Weights of a small transformer language model: 15 layers.
MLP neurons of a small language model. Each row is named by its layer, matrix (up: input weights) and neuron, and shows model dimensions 234-329. Each number is 128 + 24 x the weight over its row's rms, rounded and kept within 0 to 255.
A block is one neuron, or neurons of one layer that tend to fire together. After each block is what it responds to, as a language model described it from the Wikipedia text at the highest values.

L4.up980 [107 154 125 109 149 125 158 143 151  96 166 122 103 143 133 158 127 108 128 134 124 161 121 146 120 148 155  85 119  83 122  95 127 123 150  95 118 145 133  77 114 100 115 163 114 107 102  87 103  90 120 116 126 155 145 113 102 149  94 161 112 101 136 155  95 112 138  95 128 157 159  91 133 125 127 131 153 133 107 180 158 103 100 160 117 129 106 144 102 118 127 113 109 143 113 104]
Periods ending long declarative sentences in encyclopedic prose, often closing a paragraph and followed by a new sentence or section heading.

L4.up1803 [173 116 125  88 104 163 130 139 142  91 148 140 121 112  90 124 144 158  96  83 127 127 156 134 147 130 141 161 155 134 111 133 152 161 134 112 145 115 118 155 121 101 122 111  92 147 121 117 152 141 115 119 136 158 135 118 127 103 158  93 147 165 118 119  81 119 102 118  95  86  91 141 151 112 115 117 144 144  98 139 120  95 123 105  53 158 115 161 148 148 135 104 145 164  99 138]
Cells and pipes in data tables (climate, sports stats, charts), plus count/measure nouns like years, number, record, age.

L11.up433 [140 132 120 106 125 116 144 160 133  94 160  99 137 141 125 119 105  84 106 147 135 113  89 157 115 159 127 167 130 160 116 129  86 129 142 107 130 113 119 128 142 187 113 122 162 115 129 124 116 141 142  94 121 127 123 160  95 145 159 112 120  86 121 167 108  87 150 144 110 116 121 134 156 163 139 102 134 134  89 133 116 131 134 122  87 130 170 127  92 147  81 191 112 107 142 104]
L11.up1072 [148 100 107  96 136  95  80 113 121 151 148 151 126 101 148 150 105 149 113 139 120 112 110 174 128 142 137  90 139 131 122 135 161  54  95 147 143 111  99 160 144 185  88 136 138 107  96 127 113 152  67 137 130 105 105 130 121  98 118 125 104 114 144 149 104 177 153 133 134 117 113  97 142 158 130 112  95 121 129 122 110 128  98 116 132 143  99 129 102 124 165 132 129 149  85 126]
L11.up1146 [153 119 174 154 158 142 101 155 114 151 123 186 145 122 123 110 154 138  91 142 133 117  88  94  96 105 122 143 189 105  91 108 113 127 107 153 121 141  97  74 106 133 147 163 129 115 125 125 102 135  83 129 135 122 139 125 100 168 115 133 100 186 138 142  84  96 120 137 141 139 112 151 149 140 104 123 168 124 184 148 144 132 121 172 166 129  99 132 114 149 151 130 115 143 103 166]
L11.up1428 [107 113 165 106 118 152  98 127 139 160 100 143 147 117  85 129 115  96 125 137 145  95  83 113 134 104 125 149 137 116 181 145  87  83 147 131 155 154 140 119 138 149  95 150 120 125 101  96 146 124 148 123 132 141  76 131 131 102 101 134 131 134 130 106 145  87 154 119 120 108 122 139 122 106 111 104 140 136 108 123 121 105 142 113 129 150 141 130 118 144 130 102  89 107  93 116]
L11.up1529 [129 121 125 100 108 133 174 126 150 125 117  98 141 159 128 158 135 152 144 147 143  96 139 162 137  82 114 127  76 112 122 149 159 124 102 152 119 117 147 130 123 127 156 100 143 108 135 146  70 123 131  99  66 156 163 103 146  91 139 135 150 172 109 163 170 133 137  98 127 128 103 127 142 140  92 129 151 129 141 182 104  91 120 140  84 141 115 124 142 152 107 176 137 121 108 107]
L11.up1576 [109 136  87  81 169 149 144 150 127 180 171 144 113  95 166 141 107 115 161  96 106 172  96 166 143  88 159 138 124 123 129 144 116 116 101 153 131 165 112 120 128 122  92 125 134 105 140 151 100  92 113 130  96 110 159  95 116 178  93 162 109 148  99 131 145 129 141 122 114 166 140 153  86 114  88 100 143 146 151 114 155 137  70  72 150  94 134  95 110 141 145  92 162 125  93 168]
L11.up1612 [ 95 132 173  93 130 116  92 146 116 143 123 130 116  97 111 149  80 121 119 114 114 165  66 145 126 136 120 141 101 141 147 138 119 100 117 155 142 119 111 119 121 111 156 138 100  85 161 133 116 140 136 125 121 159 141 103 139 155 113 160 107 108 106 138 123 123 111 152  93 131 137 132  47 111 146 111 173  98 151 122 141 129  99 106 140 118 127 104 132 112 153 139 117 165 121 141]
L11.up1681 [155 139 104 137 111 136 149 139 125 132 150 107 113 124 133 148 113  73 122 122 131 120 172 148 117  93 138 130 153  99 138 160  81 104  81 105 148 120 125 151 122 133 117 134 149 135 114 134 119 115 113 155 118 140 131 101 142 131 138 120 153 140 105 120 140 113 145 148 110 105 125 157  82 140  87 120 162 119 132  89 147 146 116 141 107 169 134  75 153 160 180 152 147 176 164 112]
Full stops closing long narrative sentences in biographies, sports and history articles, often after an outcome, e.g. "promoted to League One." or "left the ring."

L11.up424 [164 153 189 164 137 135 135 140 103 171 111  99 168 102 137 124 118  90 130 140 159 118 102 115 112 167 132 112 155  99 145 100 133 175 158 143 120 132 125  98 137 132 110 189 128 120 104 112 107 129 128  98 150  82 171 115  95 123 106 142 138 113 102 146 122 131 119 141 130 127 113 144 120 140 135 142 129 135  93 124 112 161 130 158  88 103 107 123 129 141 113 161 151 134 125  98]
L11.up659 [142 129 135 110  93  75 140 187  94 125  92 157 120 122 127 186 112 126  91 165 142 153 114 140 115 142 127 123 101 163 105 142 130 109 158 115 146 133 135 127 121 180 119 134 181 157 113 131 137 118 142 147 135  88 122 125 117 129 129 162 109 165  92 121 131 145 100 151 141 179 131  87 147 134  69 121 113 110 121 106 102 137 123 110 104  98 142 111 126 132 130 141 117  82 124 103]
L11.up893 [135 150 112 145 143 157 113 121 176 149 122 111 116 119 134 182 141 127 140 185 145 173 162 113  96  90 111 103  98 103 115 131  96 119 172 159 130 114 107 120 126 136 124 118 127 134  74 135  94  96 131 173 124 112 128  76 122 123 119 107 159 139 146 157  97 132 115 132 119 123 102 147 138 136 119 101 132 146  98 156 157 148 165 118 152 134 116 105 127 172 122 115 161 126 151  94]
L11.up1060 [149 110 132 127 112 142 128  90 108 123 151 150 141 133 154 153 118 120 102 137 147 136  91 115 192 138 117 141 109 180 138 102 153 105 176 124 131 113 130 142 117 119 124 113 124 136 130  94 102 145 117  71 153 147 136 129 136  88 132 142 111 145 147 115 111 157 172 133  97 129  97 120  91 144 103 175  64 123  85 100 153  87 121 114 117  95 149 134 103 108 124 124 159 111  97 126]
L11.up1112 [129  77 121 150 125 143  77 149 134 125 154 155  99 148 150 109 146 148 103 147 142 161 132 114 140 157 159 160 104 114  83 164 146 132 164  99 143 128 133 133 135 125 131 114 142 117 129 116 150 129 146 114 131 120 121 138 117 171  99 139  83 166 141 105 140 104  92  94 125 143  60 154  77 144 118 114 125 113 166 137 110 109 149 130 106 132 130  97 117 120 155 132 112 116 129 170]
L11.up1413 [134 136 143 141 142  98 104 113 158 133 120  75 125  69  93 153 126 158 106 148 159  96  83  94 156 102 166 127 135 154 151 106 136  76 142 161 141 150 169 143 133 103 168 105 127  92  95 111 161 116 100 154 115 107 144 144 122  89 128 131 121 114 101 133 139 116 120 131 127 146  88 117 126 140 158 146 130 194 126  97 153 154 152 137  93 135 131 148 102 147 137 122 134 184 115 110]
L11.up1613 [152 103 146 139  98  95 122 130 154 102 117 120  99 137 127 127 129 148 178 124 143 117 151 135 120 117 152 106 115 106 127  91 150 124 160  64  97 166 124 133 139 130 127 141 128 116 146  96 133 117 108 141 128 103 129 153 148 149 158 133 155  91 118 173  88 114 102 120 109 132 127 137  86 145 135  94 141  96 131 101 117 103 156 117 101 107 100 152 133 155  51 193 157 123 141 153]
L11.up1786 [ 97 146 122 116 127 118 110 118 144 142 161 173 109 116 105 140 161  98 149 117 113 122 133 108 151  98  93 117  98 157 146 139 115 134 112 149  91 120 158 120 127 152 138 133 112 178 120  71 163 179 134  95 151 123 109  99 116 135  83 104 143 132 136 187  96 104 133 144 139 121 133  81 112 129 154  85 127 124  96 124  76 119  99 141 129  54 163 158 123 122 103 183 143 162 105 124]
Pipe separators in wiki tables that follow a numeric cell and precede another number, e.g. vote counts, climate data, sports statistics; weak scattered word pieces otherwise.

L3.up43 [ 87 113 158 119 140  89 137 129 114  56 109 149 132 115 148 158 169 146 113 135 126 147 110 133 138 158 148  96 128 119 133 125 159 121 148 105 146  98 112 125 138 124 119 123 146 124 137  59 116 177  94 127 102 128 167 111 105  84 128 123 114 103 129 121  49 142 154 124 144 202  96  94 137 128 143 181  97 146  94 126 179 123 119  95 135 125 100 151 102 105 109  95 118  89 141 119]
L3.up127 [101 122 110  89 143 162 148 124 128 121 116 171 134 178 172  88 116 150 147 135 125 155 129 146 127 124 135  69 163 113 139 149 148 101 154 110 135 134 126 115 142 100 146 120 163  72 116 102 130 126 128 156 125 120 137 134  54 112 108 143 105 127 135 135  63  91 131 114 122 129 119 153 107 113 147 157 109 118 145 147 161 107  92 131 115 112 105 152  82 125 150 109 134 138 116 142]
L3.up486 [129 145 117 125 111  84 156 102  89 106 158 144 103 127 195 115 159 109 114 108 147 118  85 126 152 107 116 110  88  80 125  97 142 141 102 151 123 100 134 115 148 131 140 167 163 123 142 116 103 146 110 127 107 152 173 115 127 136  70 151 147 118 126  96 136 156 146 123 151 144 108 108 171  82 179 118 104 153  94 111 112 129 147 119 111 157 114 122 161 126 144 130 109 139  78 111]
L3.up526 [154 112 123 120 141 105 135  94 117 116 138 157 105  85 149 152 105 120 116 118  71 100  92  95 110 131 144 148 106  99 111 158 147 133 120 151 145 164 123 157 153 135  95 136 123  99 139 134 152 162 136 136 129 134 158 161 114  78 119 137 163 118 120  87 125 115 123 131 105 154  91 137  99 110 126 106 118 136 147 176 137 140 134 109 143 132 150 128  84 100 110 135 165 119 114 126]
L3.up556 [107 137 147  86 116 118 125  82 165 118 108 152 108 130 168 143 129 145 138 119 138 154 103 150  85 157 148  70 127 117 121 131 166 108 145 133 144 110 125 134 135  98  85 115 176  69 154  96 125 193 125 103 133 143 126 121 117 110 140 127  61 127 165 113 128  96  97 102 130 158 115 115 116 116 134 172 120  96 176 146 155  85 118 118 117 141 143 137 104 135 109 100 126 122 107 160]
L3.up1208 [125 136 118 109  94 100 180 122  85 117 132 146 145 143 140 107 127 149 148 125 108 143 119 153  71 138 128  94 109 108 115 133 176  73 132 133 131  96 109 116 147 133 129 138 141  97  84  65 140 156 126 111 125 138 136 140 133 112 129 148 121  72 133 143 130 125 147 117 167 138 134 113 198 119 135 111 140 157 127 174 133 120 139  67 153 150 100 172 116  87 146 139  95 109 107 108]
L3.up1496 [137 121 124 127 118 112 136 148 103 143 131 137 142 145 178 131 126 172 153 123  92 119 137 131 126 149 167 110 138 113 107 161 123 100  91 142 160 127 134  93 117 170  98 131 117  62 112 138  80 144 126 128 154 168 120 102 117 140 122  94 107  88 149 145 139 126 125 163 125 147  99 146 144 118 134 147  83 133 146 133 157 129  77 163 137 134 134 133 104 122 143 117 100 143  92 141]
L3.up1975 [145 160 142 117 130 103 128 115 136 115  98 135 139  95 139 168 127 149 130 136 145 134 132 123 152 118 121 106  83 127 143 137 150 160 116 132 130 108  88 145 102 142 118 133 125 140 137 135 117 174 102 125 113 138 171 129 139 129 135 120 131  98 102 144 135 130 127 108 106 147 101 125 114  73 146 158  67 137 155 125 121 153 131  87  91 175 126 115 137 105 121 150  89 115 134 104]
Periods ending long declarative sentences in any prose topic, often the last sentence before a paragraph break, e.g. "break up with him."

L3.up317 [162 132 119 113 148 150 109 131 113  80  84 157 103 158 128  87 103 177 136  84 123 124 136 122 136 103 136 143  92 132 153 136  95 150 140 119 162 168 117 145 143  75 122 111 111 115  68 126 109 145 151 128 159 175 132 120 140  81 120 134 147 147 166 152 132 147 127 161 118 156  95 108 133 120 123 118 129  97  90 109 134  60 125 102 106 106 168 117 140 142 142 146 176 135 111  97]
L3.up775 [124 123 136 105 112 170 116 132  96 145 100 208 117 133 122 124 140 106 134 111 152  83 135  95 138  89 119 124 174 128 158 129 138  87 142  76  66 101 114 149 125 116 149 115  87 132 103 144 102 125 108 156 103 134 100 109 174 120 142 113 116 142 164 130 103 145 107 101  97 128 114 137 110 104 123 129 136 127  97 134  99  98 130 117 118 101 116 135 143 122  69 115 143 131 142  99]
L3.up860 [111 100 148 104 107 137  93 132 124 100 152 154 111 134 142 115 127 152 129 119 179 196 121 123 126 156 154 125 131 107 115 133 136  89 137 119  82 144 100 121 127 136  98 112 104 133 120 198  83 131  98 116 134 102 102  94 144 136 159 119 172  99  91  97 152 149 150 158 118  79 120 120 140 105 119 179 139 117 125 140  89 111 143 136 152 148 105 121 120 168 102 151 116 103 160 158]
L3.up1147 [164 122 100 106 111 144  97 139  96 125 125 121 129 128 120 148 116 115 114 160 106 132 147 127 121 143 132 132 114 165 140 107 124 116 108  67 113 123 100 164 117 118  69 113 130 146  79 138 147 140 125  92 134  90 126 139 127 114 150 136 198 151 161 135 174 115 150 115 150 144 116 117  97 123 127 142  67 140 101 104 139 106 118  89 107 126 167 131 139 124 131 124 137 119 141 131]
L3.up1399 [113 149 138 154 126 133 146 192 113  96 187  98 136  78 103  99 147 129 118 149 140 166 101 135 146 173 135 126 141 142 103 128 135 111 127  86 117 139 157 137 171 127 108 124 145 153  73 169 124  91 120 164 120 158 108 146 122 112 143 111 128 118  57 107 136 157 118 120 146 152 129 129 175 114 114 149 139  58 113 133 146 123  59 148  62  91 128  86  98 142 144  80 122 151 138 146]
L3.up1470 [151 136 146 113 121 125 122 115 108  76  93 113 155 102 167 162 160 143  92 107 117 135 111 167 135 132  99  93 150 119 130 135 122 136 120 160  88  95 171 133 171 175 101 116 115 117 123 122 141 134  79 133 111 120 104  80 131  99 110 151 150 158 125 135 151 182 116 117 139 131 118 134 113 137 115  96  89 147 136 170 107  94 171 105 120 119 125 154 132 150 110 134 171 160 163  89]
L3.up1720 [143 135 112 116 112  67 138 125 150 179 143 128 121 162 144 126 134 144 130 146 115 124 137 134 126  90 110 133 118 134 137 137 162 139 141 143  82 130 139 160  86 131 138  91 118 113  95 175  80 145  95 161 150  95 141 112 150 140 134 173 119 138 173 127 190 139 141 105  91 102 113 178 132 130 111 112 127 118 134 137 125 145 113 157 104 111  94 133 115 119 122 160  95 127 127  92]
L3.up1733 [161 121 143 105 163 152 143 146 117 112 107 120 132 125 123  97 166 125 108 161 119 153  96 106 131  83 110 161 158 101 140 117 110 136 127 113 153 122 206 157 126 130  92  90 110 140 117 128 119 147 113 146 108 140 129 137 116 125 137 146 141 119 129 132 146 175 112 125 137 114 100 120 140 133 118 100 100 141 139 147  87 147 105 171 107 119 130 139 143 138  73 102 121 138 128 155]
First token after a period, pipe, newline or bullet, such as decimal digits in climate tables (33.8) and sentence-opening words (The, When, According).